From a checkpoint of a small transformer trained on Wikipedia.
Architecture: LayerNorm before each block, learned positions, biases, tied embeddings.
Training: a variant of Adam for these matrices, 564M tokens, 4300 steps.
MLP neurons of a small language model. Each row is named by its layer, matrix (down: output weights) and neuron, and shows model dimensions 96-223. Each number is 128 + 32 x the weight over its row's rms, rounded and kept within 0 to 255. Numbers have three digits each.
After each neuron's rows, "fires before" lists the tokens most often just after its 100 highest values on Wikipedia text that the model never trained on.

L10.down57:160165095101094093121192162144131117102163140077119112104116125125102135108106112185144176130153079179129192184071081146106134133128142142128118151155165129156152093138128098122119133153158121096102132156129192151157128183156085096109142111118111170073082097153108108152131144099185171154078142091122131152125044141125176147152125130132136116164112175072119092164128106095160111172180
fires before: "\n\n", "\n"

L6.down473:026093109106135104095098170145109104153192140148150124160118167123200138165106157157163146142120129093131113087161090094149098092137124130054151073114197122127126149095133111111178117163101087099138112149174091141201152127142085154143080119204138098131095153080148138120166162111133111121131096176083173102111135154123088085096119088145154185139157222107088147160099185106105165122136
fires before: "| ", ".", "|", " ", "+"

L4.down709:106144097128135110130123133127112149097124140133068153072085128132141114130122145116110170182106089112090127103117165147155076125169117156162141158201109105100150191072158132155148166202135122138086094144150118104121099119102168124081132179121173105146069149199151186112129177183116169136103145112166117169140179137186155135148096175087152071089061112099104108143142134124116108133058
fires before: "\n\n"

L4.down483:093093092142119103137105110108127151220102123119150149104108163133136131138137093127149135131178105116107093037131096090085149098127103083144119142154149129136100148130126129177118110138166140139127115111161100187188100146165141131140179104135121174131128110116070122025071163121140161152127092186145132102145090135123145153115057077124135095142117126144114115141140123136035135167079
fires before: "\n\n", "\n", "of ", "and ", "with "

L12.down248:121130166140143159127118089155107187082085140208131103157071131072165110172100161154186133180078157126187127149170109079173186148139133114173112094129188066150102068127161130124166128052139119168074150142103181127079118122053156099160152166184100152172129083105113118146134078051136136158156117182170079135098113108085086107072167117153135139102107118146132110106113165113137137174079
fires before: "in ", "to ", "and ", "–", "et ", "on "

L8.down608:141122092134123087133225187092183147119161109126113123098154092123163118123124121129137143123044148111152073105109095147154126135111110122149144126137093149181136169121163150183116135157145126179166156177134169083067152141171118065119132134119133172193084183111112153103138155116106058149120161139116154143142091173128122139157186152124126177109079090119067064091109119082118103118102
fires before: ", ", ". ", "==", ": ", ".", "; "

L11.down790:103118161151143170123122157087080112137129093134156140139170157139074196124108166141082187163122115179101087146100112132099090111101173173139101212141126102143107158145168098112104131107144151166140080142120168127130170072143144160160122114112129121148155176171110117083076165108151201123105176157140074152092123092145150178132138138098113121115109118100158124126096109134148118135203
fires before: "\n", "\n\n"

L6.down395:144135115071076138143156136143136154102138149105139129053162179113107121144155142175125129122102137115076097142138095139078108144122090125087186133139119110168130180081163124156130196064127164126149114133106104153172102176146145145121115117123155158164120162088125128113108149103090086091165151161119127118125110158153138139156094133079189138172083171104116193154155113095139186149134
fires before: "\n", "| ", "\n\n", "|", "9"

L4.down868:167121052149111125150145106102123091137068107126060084130163140129116160144160191137117181109165104077089107170162090114100118106118118180114136167093122096154138114075132164139110123121105136162150138115126161167131145134115155163123173122142184187088160145123068162145077073103199213132148119140095121144149089100160131118152151170105110110145090216078134115118122118108077140085183
fires before: "\n\n", "\n"

L2.down549:129164117223132155112103071089133145167125128113167158133137153114145139119154137163106103156101094121126151117154139176151133152109120113126079086143116057129119085068150109055148109104145113135136110147174137122089143183196090112131166106100129134148126150106088119109119114095072110119149206092142131132133138142128095096150148148093166091130114115144130148123159141119123163146118
fires before: " ", "Sw", "| ", "Party ", "Labour "

L6.down627:164125130210104100070116163159103172134113094143155097210156151192096091103136107160129145189116084110098107150142133106142122103136132081175121115111141128084110071110144082111158122128145120176132138081100228138106191146173116125106132156134128176111151121108111141161090108180121157136130137093172140120112180073126128135136097136103107139123115152082107191060168141145120191110128
fires before: "- ", "| "

L4.down369:138154142061162149102157142132133116119139094153105112101142111103109150128124159112082103098155084111124143103126127144165225127147071170132162155065215143118119143113110167078149154101093116149135136086209176104070116112147147160092170122100152118116146139139139136125118143146142060170181127092164163145088083139155086112146166125176110195118158149132151117119070110159170093113151
fires before: "| ", ": ", "|", "out ", "us "

L4.down223:185077076100098086055074145116137078184120163174083108109137127152078118114100083153192156180080136135074149129108129197124159100114149104187210093154117191143154097154080145196132147108103148105161180118111155087188088124119128133117169152127110128123125114058118130106099108195097093128154110059147141124181147140064190115095078102142154066080165131105134116109176138101087127128105
fires before: "| ", "\n", "to ", " ", "the "

L9.down52:099127085088145142158152169057118168051149157128175110079157088156171095121220111139140130143122097158152090144135159119153059150179141093158079129159152146159113170153115156132115155120171184079155137109157110138086128104133126020054181102121129086109162188147092134116143098180107110136082101155073107181125133154099150150122224115143159099158097141097158088065100145087148099138125
fires before: ", ", "s ", "s", ": ", "al "

L8.down597:159082104082120119102131132165157135154170150161147138060101111164107144149114126150151171186128127170119117132120101137160156135111163186137135189098171134134113124158180059138157134135087174101119105134130101095145223101170141086080136188136122160112138073147162103114088167166167111144099095092152137116071071145131116120125118149109147117135189153087141151171068094170137132183138
fires before: "\n\n", "\n", "the "

L11.down258:136147144216159116132119115109086155121134087141084078073137106165144137170170195106151100145142083124135132211150141058141143042106142165081146145165062096122172099147153071135107070143138146118156116150156082199104108123112135167167180148100124066122132092109180187117088103121145109097131136058139145121098145127125142103114135128101089124106166113171142160145158116120067156100124
fires before: ")", ") ", "): "

L6.down692:093161130188095128137088152106141146114143111088103165129103110112104099163138144119071132155097149144139125144133077094119085125119104091142073158091160148151082148161097166132139120113138129157100136185142132203150070160159119128165132080151072120104133124120098083084072159077169130124095084144153085097099120110148116213131178081161163152114098124183115149123094162121069124079150
fires before: "°", "\n", "4", ".", "9", "1"

L4.down42:164122135081148153184151096127121166100185117063080095147171163112076146129119142086131156060153082114112127127145136148111109160113153136185075108070036078133200129138121110074135096123136099085091104141161172150127190126156149195142111122165109158117155121136135111150148073125093141133100101182136114154104179123120059149195133130131094105148124145191133115103111089119149120159189
fires before: "| ", "ated ", "|", "ical "

L2.down293:137133135109107127139095141127121197095165184097147163092131109145131076118122071111103095105156127113164092116130117145085143140139159161137122149029123121141106157147151208146160086150088163146152159127096081079159122145122082132148132127123102079122143087177102111140085157040115116106160124088153107084139086119115097107145112095146150122173156099165117110154161164140101145128153
fires before: "the ", "he ", "it ", "a "

L8.down127:149051104105190159169089137148126176102176117100159105136147115153123152110079121123129156069112183102177155155148061131150113142106143083113134128134117109150168073171116133122142100078141101114128106125123096134124140173161110089107123088146096090110134146098098131156077123127075096113216092096099197117062108085123200099103137143150126137136175142114093103097109114131162099088165
fires before: "the ", "his ", "which ", "them ", "ic"

L9.down747:133141088136126112125126132115131139175112104109114095123146109124163104161169151163144121139101104162109167146174127085166090138135195176086134143116184131091107111112057058093110116101177187104112095135114159188092127120087166215111130175103173146134133158097118144171156086157115116104104065092099101075072094111182132076124161099074112118147116162120138101148110091146172141094111
fires before: "\n", "\n\n"

L4.down270:161097124132173081143106125132114140160134145126162118147177137149141123110107127172116130069108085151113143183145144113121126094143218143124103090133087072152123132217141091115099109149148177165093120097138194107144168112097077135148126067182109085147079193137123130140080090132172120093079172166112158086144090121172154100104127182104075133143149121099127137120115156098048170144058
fires before: "m", ".", "0", "s", ") ", "in"

L6.down445:085099099146127153092079162119124118099078093082183148120166109119127172114180179160092130142107110122119185112149140100124148088181169149103155129138118171146126099115125133098140082106153151160096163090124140104178108122193122134162165083077060196136122157092091087086076100118157095116091148154114131139149224124147172138156102128160144028096089129120146130182074128054115107112131
fires before: ".", "′", "N "

L8.down180:150138163094126117108116086063109102103125102154088132145081122127198160122196130162080205114131142131102126062065184105165130155112067157133118121108130176163158125106135128109087131190127132121151072154140173133085146101153167126137173136080156150155122160121156112105105136128172191094124140130129104167120175113191154078183129118111141070173106111125140148125083138123150128140179
fires before: "\n", "\n\n", "s "

L8.down74:129133138148136140113145156191157099078149113121118130130139149134088099120124111103124176148133133145144161106150095153091160122125141159155083131131142132109113123154103105170118145136100124103131146150118171118147174120196148130131193151159137119133130126117129111102140142117124157094106103125123122135112105144143148113134152132144116093151187111119124130140119118149186073129162
fires before: "\n\n", "\n", "s "

L10.down759:097164137082132140108163143100171144097133169170116143164141113139118087136165196099099184145119168133160124117108126136090143169188130158106079151097201111107146162160149123142108087083135100140133076184036029184097083139092115202156147077156113099150118168138133109141108086138147111103144142119103121110088118131093101136130168105094141106175115102115142114111130083143135110097161
fires before: "s ", ", "

L6.down691:117173142118100129138100249109130128122115110136139103166158130128051170099111076126144158116103110167139125109123123095175097170100095128111110153094162131176080129118107156138157182115111142109217159127082177103107134134134155103135225111119133126132156164150109177121062123129142148083093161076128134146085162123124087084124167108130118129091087121129137163127104086177135083129115
fires before: "| ", "|", "- ", "\n"

L4.down463:111150108202126138038128158129136056117114148121113147032064150144112171144090135140099161169157163094154135157133072135135186141095108125164105138099161134108177174145178178115110073157112140174151118072113100154165165124161130090128113149137070139140145127195129104134161086128123130139146143154118111156125125123193148135165163140126118135167157089133152126091119138137171128134130
fires before: "is ", "are ", "was ", "and ", "- ", "were "

L12.down532:094136145171182086160186112051206161070165134151179096120101164160057113156116121140144097146106143127134160127184117095113133111150128107123158138128134109121149140131138068118000118127147064157097116122143099125137137154140071103097142146162125147152126087171121114093087149114176093095078102065140088176139109158157112131111116201130143095169121118092129149114161095129141145087125
fires before: ", ", ". ", ".", "'"

L4.down635:099127168046150132123146156102128178140083188093093142135135112071142134140170166114054162154175147164134100138066168110077155133127100126115122107142136056170135096119165100147143117151152128153133138092139145211153089115159152112122195077115038103098112165088168136142076150208081100136127096154104081091097105128087118217158120182111132113112144089108155164139134094180103108134139
fires before: "in ", "on ", "by ", "is ", "was ", "\""

L4.down713:116128113169133133178148213076130129115193136091051134135137140138125159080132128166066124127152129090129147113109132143140092105123123119166054083107180104119144148108122188175066160159141133112129128144128171112144131206146148081082150127197133165143130168142058075157091151110119214076104148149162072169168090126143168144112109147087141068146087097120139081107166150157091086118116
fires before: ", ", ". ", ".", "==", "\n", "\n\n"

L9.down228:138117144112119130072141145091110141123116105163139123144131155117119153112200144165137138154117104142129101110151151128134111111135103125098138135127156148122141127139168172132093169112185140126109075137131135162128134114145124121148133094178163124163111098129139119153116139146127118132112140119136065124136120116129156119122128117100080143110094116114142145116112111145150125164145
fires before: "\n\n", "and ", "including "

L4.down330:148180143054120088099067176174146157099096192097158161144145094155160149106149155091122149168163147074188097138130128078135163106114137108055139143109163104114145103101128097143217128133143125117146126164102122103167098126052131122127126106097195106129092102218118175123146161162105108125154086144116172135126097156119088074163139101144143124104154091144135210029126157157152131105132
fires before: ": ", "ity", "age"

L10.down132:108063170080136095171153122062157127137094098159119123124143122111156120152116121134157149148158154136133160118197126158129137158107107069133144179169094137168141105079151104131071124158147133110080125155097130127172167180131165130249082182077166101094089124154173121155112094164144158102130106100100205108122131078132124084102111125048092104122132132098106161175146155138145150075133
fires before: "the ", "which ", "li", "m ", "ous "

L10.down769:117187105084142139074118167122150101136155067168136161123160202170151164121098149146112124101147150093095111131161133106117118197083115117051138149146124076077137137144168146128094154103202109117163138151109070133060145106157085087102089105152124158121126149130090169068137148135131161088117099167077182147121132143165154108175125152171168108146115141103171132155138112145152080146119
fires before: "| ", "|", "is ", "was ", " "

L6.down889:172165141118095140144127151135126148129180092172092161069149117136176086116137118143155103100113132163087127153104082154134139123125198087137078092131141079137123161142138129145173130134198113118093158078146117174112139070145090114160188111134087178102129132134139120185180179086152179157104129179105048084089125123102125128088112124120156132147130092170090109174094141160096132120157
fires before: "of ", "in ", "and ", "at ", "for ", "essor "

L6.down225:091142147108083117156118079050112086143144153115097152137076169128168128090140143141119137173156148158112098111114056136110140108113101125182192086180096114108115136099105107154136066094156086155120167154149128169130105110157131064168149087171140104108167126101082158141093156177180124165148103161144072150135149094180186115131104100070142111137119073188112123143115175135099080098097
fires before: "\n", "s ", "and ", "(", "who ", "of "

L8.down309:104110114080100186139100140176142119153115100115126094088163099128140136165100156175122102149116185089171104060161190144120090112108122148120144118220185108151056113167134127130070115138137123138111131122170122135196085107121119102109140126157117181138119148202158197143122103130145124140102144124135166122125099137092076113137124111095096190131075082097071152144051120145150106120132
fires before: ", ", "\n", ". ", "\n\n", "."

L12.down71:148142153148129106140086112080139100138099155139133130069093129142097145153147083152166105050192121122135110107154213119099167101087146150135112112155128160124158118094181049138087142156162081141100036189145090103136209100192125133083096116118112225101117102123134113086143137106116103137145122132135090107138131115126069129128109149120112108149071143086127101122139175118173231080132
fires before: "\n\n", "\n"

L4.down600:127145107167115049111127129128121078103151114143183162157172153155164125155143178161116116170086137094179122186134138124137165088155100157109147116105168117072146123063132103139149134166087140151116111147120158125128124121097106124163109075179150119128131119139139083127085146132171141066148124135052130109110140136175082126148101115112104109127105070101146139099186140167162216072111
fires before: "\n\n", ": ", "\n"

L12.down124:160163189172120081117123168179129123190137161084103073094157196084142109114153114086164136126125074086094145182095119110106120103184144109160136134185140180123081061121050205165142161147100101142112129162176148141094101154114132095097162136077127178128106152116105118135100106088091175116175139205132109091109115140070118158140132154187135130096147090120082114134093136049130085161132
fires before: "a ", "e ", "p", "p ", "a", "am "

L11.down512:074095182138148164158162127104098136106128111079133187134101119121170130128122123132173102084099108151101074133129092153152080113124101110120107193131090090096150197112111161124106086117131114107162144133154112171144112083131162140128170191137134077096153085123158114119128057063153163076206129104167139158191155162086159128107089120140133130149137141052115114146165111134098077097143
fires before: "by ", "as ", "in ", "with ", "to ", "on "

L4.down430:141037122151097118151158106176133142105149091144057150114120072104175094121097083130177123135139105154123107190123128150113140112128128158156113113127129095211141167085083153146145095191156080090112161126114170182114125127128142140086169130150113102100114177186171113107110163111051110139110128211133107063101111148110093127157125088107102192136179085086164064129130106078089080230111
fires before: "| ", "= ", "="

L9.down414:158150135106128149152145180135113106108149086126099125128194190162120103107149155147055145106105124164120161120096084156145109117110098106112107141137138105174106119122121110180169114120109123122137123107157185138132123126164187142079165168124149110146138154166093149133127204106167173133129063174143087132093097145137172114153125110103063114159092118151145108130094139148140141202162
fires before: "\n\n", "% ", "; ", "\n", "| "

L10.down53:098117094150161138131134135117129100070113144143110158114139123157144083173110120134113149164124175080153057131117166099132175121147181125135070151118152162110168159111106114094108149092094130189153086130107074140081078127166138166210216130099134083185129179147160132137108075165156111076123135075104119131169128111158136135125193142069150076107117070127142118097151113142128141047138
fires before: "\n", "\n\n"

L11.down614:107196096107107145137119103083105131170203099035132134129186121151086099112095116112086130130099086119125099107060164082128131134128064140151124146124172149109131152113144169161071136110101131105157136160111061171148190108132191187081168160183133173146124168105092130103142097093160140141117093176169134188087136109139110142147118114101102160132081160132133147133110074067133172126169
fires before: "| ", "|", "% ", "/"

L2.down842:091069101134157157116120109132162141141097129182196095139155121165143151081157090112117093120142086094106129115137135088122108123119099059105154132188125121123123159141163184166061129173116059105107075068159194152128153126093104130100135110161127106183107172051120154112106117109138151155155144152082155148123141094174097105145151113139099157151058128148118176144158119112172160133096
fires before: "| ", "|", "199"

L6.down599:132111175075084117143095109091121137131122092167177049166136066085118099166104155155103172073143158119082146155170140119115179142135131117099136170169100109125166188128180090073114156139139174097158099119146092120131185181122080150153112103045152144127135160180117156116132137139103090112051147131116102118106154115162143076084139108077140077137096114073126107129197123097091114143137
fires before: "| ", "(", ".", "|"

L4.down624:097100107189111073134086102094127149148153054060105146110111115111135101163172106113120133126068170140078140142103169157092109086101120117097188066156113150109084145109159137136129133142148162113124106106128140117199126156132158108099153164155114167168119099061119146098017124162146139145175118143168170112107146118101099101199108107137160118125097159126083165147105122100104183141105
fires before: "\n\n", "\n"

L11.down859:156138100147174117148120166124094147162106091210106096116144151087140122147121178139114089144173100122113132124072124107140117141216158199116117123134084069182087156103212116108132100122151095129119097149101112132149134135137088103041075066142124124122117111126112096174141165104103119122116100077073122206101139072116093087090112111138109094122102167112081205093162110164133142135144
fires before: "| ", "|"

L11.down543:096079094136142127114040140094073128158077091148162174159152149076140149121154129126215126131134062178141150099134162128152142094203178152141103135102118142148137135138160131140169136068091145164123096126154139128164120141146123123106109090108111129141119134171146136143085142095116123133145083116144083165114125119127086115135123115109075163160170069124115148089159105146117125143146
fires before: "\n", "\n\n"

L2.down793:125135104081164119099116137111123103101130118118151125127076083133119161096146151144191165126131090131158129096059178167101172104157145136070133115174168131080202161116139103085108138086122123153067161149120160097122149108134179123090160115114147160126157125125194156093078128089143125083113167137122119145116095138147116126060165122146120119185152067111142119095064150129155155082095
fires before: "tion ", "t", "ted ", "t ", "ting ", "op "

L2.down106:129099142065128192096131145116124151134149082155131112099131114147101134114132164161159141134108100071124104132191190124147122097101135139134106175191125073168143053151128106156142074131153133137129130089113151141163111080141059096135149162120079098111095093134151090116195086121139133099164194102182165104150150153163142162127174117143148126063167097127144169103100143124121148140119
fires before: "ian ", "ia ", "ia", "od", "in", "e"

L12.down489:155081113166135155099105110146072220115139128093130173134122161128138096075071129140067129158203097147118107162115103127114132129162094169131108108125102106072127168156125108201188167064121156117149152122135160148145133164172115102115105117139094140109131155131116148106113164087173176099136155146161102128077169103175109129118151108125120152108093112161138158129056100099139133136108
fires before: "7", "8", "197", "8 ", "198", "a "

L4.down594:111152141109131143106190133119145107104141142128077119095097211085182117176087153142049056115110162108164119108134135093136081142130135114076109154079120128140172193123147147119122157096096082174149092104191114181093129117107138162090143094100191118168148164155175170112121097090185094103125135110069141165096156131129073080182068180092135167145067117184130147150090091100143088103110
fires before: "| ", "the ", "|---|---|---|---|---|---|", "as "

L9.down708:145136099207140093103158126084169171134183122114172095184153160154098157084168132103129159134095108135115141110152168131160067123126114126111106138129131165115113146125160190142000119141145061128163090127154129124136118074130151104181210139192167164123204187130140108127086148129141127105127158114039133100147083169153099179124170114033155102160134150116171129077182106086154110126094
fires before: "s ", "\n", ": ", "\n\n", "M", "K"

L6.down23:135108071113073122099154161112129141169122102142130149168095188109067126079140143104095124067128123137164130116168111143098115129150154130129147140182144092098168137116099186084145136082119157149169089064101139087136162068170130179098147158146132120178122162181159201123067087145077122145124160121095085182079131058184121103160121154176130081141123178124118155115140152127129092178171
fires before: "| ", "|", "% "

L4.down372:154097086109218151169155121146125150108138138148119089167098122180123070145130105177129137084091148145059131128146181141099112132131137112159122088159146173125058157135142064165134184180110155182128126133111095099126126094157124081096053147162114157146103137079104142103130138132131164171138104097170073132108116091170145089170030177105121159123093109146123188177139108118147178098156
fires before: "| ", "|", "P", "hold "

L4.down332:079147143093080128149134134126134137145179135113111171111134154116120110106161101117106147113101151117092163112127080157152073110129143071102177106201160156138165130044132133083113085138152138142111149150063099134198114105102142149109121097150149104120105115104103132159153169153159127100180126159166078072129091173128144148188105186113123150172104123113123136127148157080080213045159
fires before: "| ", "; ", "|", "–"

L9.down771:072104056197195111124172141174105126169180134106109110170182145141139086099160088122157155026123094226137123103129127192124102093141094119180124043107171129171166157164093082064182131118116128138148109085063107152131124158190127140122146115132125162181108122134173101109093144107136143139086183117127137126127150145185122069137148066077170099156140169153103132137096059191090124129129
fires before: "| ", "|"

L11.down582:119118131135052155101153140139143163068090151134086092119125175131061093133093155135167142102139111137100116076087099133076129098133134131123130130080155141184141134121106130187123142140121096130081104100144192148148131116108134124135238120154109085134110192124140095065125104073183132123156144130105087145151083116107097111158160102121133134144162108165121125095098160130104086086061
fires before: "of ", "was ", "in ", "and ", "is "

L11.down315:084140094112137103121191155150176144110123145139099078167135076137143123129112105134098163189120118122124157121127109098176049131060070092113135156106141154138154138145185164136109155084136142115095121140144101197105180189142167107109151065140136080081178118137087174083103116173129090120193239137159082153136189113148117101149142136170153126106129112135129117092117146110123122123105
fires before: "| ", "(", "and ", "|"

L6.down831:107147136104098112140085159116146135104088077142142108176164139067148121119121137126168064139091115158138101090124132117093152122113149133144128094129131116162176153174177128171169166178118175129123136125125111087118160094121129136148123131155122077144188134134142190161088101056147109125166132158099127146116144167177112072100106151115136126135222165143108076076090135122149143137160
fires before: "are ", "as ", "is ", "in ", "were ", "was "

L10.down574:100149099168098083145111164099152091144163151116098137112110155129136117136109143123149148135113125104150123214180032154121080136091147111136109154150145133125139152090130112101091145127192123120129178139140046109111143119185147099141124136138105085119135102106096126155181138122103110114130106134143140137139097120109121108167127168108125102117162157119178125161163118075107174102082
fires before: "', ", "′", "'", "°", "' "

L4.down499:120127116213143143144101105111117054087128044134122074180116111146143129177154178120178122146139085130087143111093140049117160131144111101121125238126106138136114124098118152155147126095127110139186090110117171150156156121095130137116137093076110150089142122170125116102166084125195130117169128131128119111214158137171084117116097100117135147137155134147124156096182146126095158122140
fires before: "| ", ": "

L10.down445:133155120127118149133120130167149122161107108119144089133057157161121074110098092123183137197126142139167080121180183129125132131109184151132160093098112105127113151131169190164207138126157124141108125112113166151094129161141049068109130115130123152065157083141136176125097093151107134106114114200110199138132123161184192195136078076138119177147130146160119131152082076092074098160124
fires before: ", "

L8.down96:164082106151216093143139134099131171134064204131136110172147088074094157128148141131095144139190126143145114130133152135146154096197124118184161148135173109120102103160095070135067114214100110145096107117139110236148163128155107167140113101126097141125123179141153099071172116191111127173168138128076101141143183099152113119103157119096103122135116130117145132107119150127129061122077
fires before: "\n", "\n\n", "of ", "-"

L6.down425:148131115090083115086096088065125125080108140163160127172138101155097073180129080167188178170165196146133105073135134088172095182125088094154137076182149129130111158068143105149125101115131139116099128109130110110157142168156148147185096125127139181187088124151140145114110074160127128085124146129178133155109173122130116139131128094089169093135096168135109159153128114131120138203151
fires before: "| ", "|"

L10.down635:106091079150094121171146157117148103118203146094080119140204135089105142132126176169109138148077093153172132173173088135125118123120154111164142159140125123166101140180122134066165168116135108118141161104120115193137145096175169154134126121128115160134157115167100151144155149125161136107129110166141087114053130138224143153174126092112092110127053107146107102167189066108146147134084
fires before: "', ", "'", "3", "3 ", "1"

L12.down209:111145152127130147118161138124151196120112117138118176127129159083119122144168147095167099085036145099170133152160129097152129117140128120121114145096092138124154101119091140094000184076128119194152126156116092154145135066092146111116140145114108082124121079158162116146117131186120179108107171146183170083139111104107157135101137113155138134106159135129114098162083112110191113150130
fires before: "ing ", "ed ", "ted ", "es ", "ated ", "ent "

L4.down202:119108112173124176144078121098120164166152163103138155074159106163097199063110072092152100127089087179123125105115144173153109124130154125202117150123107102167095096120149157116167115132081123126115166164185177128041156099202107104114132105147126089143109126087116110107159092095099104162137136118165131163114181125159147090088096153102111131104134114098146155103083079090164144119060
fires before: "| ", "(", "|", "and ", "career"

L6.down101:113112147164076089125124159085134155143121143153136155075086059158183126125167159096144121138148106135154121165123199104096160114134150162131140082200095184108108096143132103083109107120175150118121121104132114140138133121084089118120115190114095150112136125068087095185105169072110185161069135178087113125057190109137165134125102111125166114133090091133128177133114152137120187141030
fires before: "of ", "and ", "in ", "for ", "is "

L2.down390:060097182152098139107103142124136123130164130137131095101110078114147055164106126124143120154094181156150164110173091164159139151159139145097157100132145169124183108155132197149114120148092067196118125150130121192094157154139131135162067116083077142148148158200122102161124127135087131099166134107103116096116146101137122110164123159077145150089171112111113114143148050100141109102155
fires before: ": ", ", ", "s ", ".", ". ", "atic "

L11.down629:200136101189214126117132085101151122082139085113113096090104106096171125155135147100136078115205167101154099113140184105109107155116124152161112136055157105161179105130111168115146075095105146141106117098159115169147130154104111139121127143090114083107047086143187118130095097107123096089144139044115123115154120160116132130127136113072136124091163128171149114166147114094133148082072
fires before: "– ", "as ", "(", "in ", "by "

L11.down560:144167090131210121105139134153180115164059062108149129129104061100137083164160154157149112164113072167137126124175136084104141101151096151091151129119156077126122088067115146110161121194162127105084145123143137119097059140088101125142150119117126147156093131105148149108139116107127163103178182113104131128146150112148117119117116115155101180119102118079082132140160066168145117111131
fires before: ".", ": ", "): ", ")", "}", ","

L4.down76:100099072129131077165147112151111115163064134121094162176110133151082178110148076148161148137137124144086148114102101121156119041161128116140134096196107141135070089097169120113157119158144132194134123112134163121149134152145151143110124068073101119155162165112162131072132124150084090157158132128143129159153072157123178105128108107127177094124094120094157187105164171140076200136104
fires before: ": ", "\n", " "

L10.down137:129131115108142179125187082170109120183127175124106135118086132125164091137113158066182087132141145143118200110070171124139161104131110110112103133109111165102150045114106151131152128113148180109126153117125088171064170097147043148127125129113099129150094138109159124112150105127122139091194131145120137122042156134143111149099121106152146137112150110101164141137190101130165135113087
fires before: ": ", "a"

L2.down443:159094138159114140104114120162100152133132165110124071150160186152085082150150120141054125097104135165094126147121174105138130117114168115092112148089216104118137144166168078073120175032146095154162129172127144074117104107113150113073138041125115128164126112094125097120194123181085128165113131126114130110128052084101130078132157129096120064162124119096122160122116111121188140166186
fires before: "s ", "\n", "\n\n"

L11.down157:165110147182165154135119107136122134120117130148135195107138103122181142114096133126071181111092161114108033172128144142050081166114157162102150153098172112124149096159113165096174102111143143067162110189095116189111177094144090153117071109127094163100158133091117163125114147148182118135107069133140166142110133113138132089149145175091174121095126170112199112134088091100172133103133
fires before: "\n", "the ", "\n\n"

L2.down51:179148142170151101106123164172125124086147131154081138098162123134160118144144118191066165142119105066144141049126144122128165148130129112097140114074120123108122120122149067114123147118138165121173103093119140133182173137067106067110130073106161158114154154159113088119136091145100179155095123141090123161132135116090106055085159123174110127096167181090187175130107125132140126184123
fires before: "s ", "\n\n", "\n"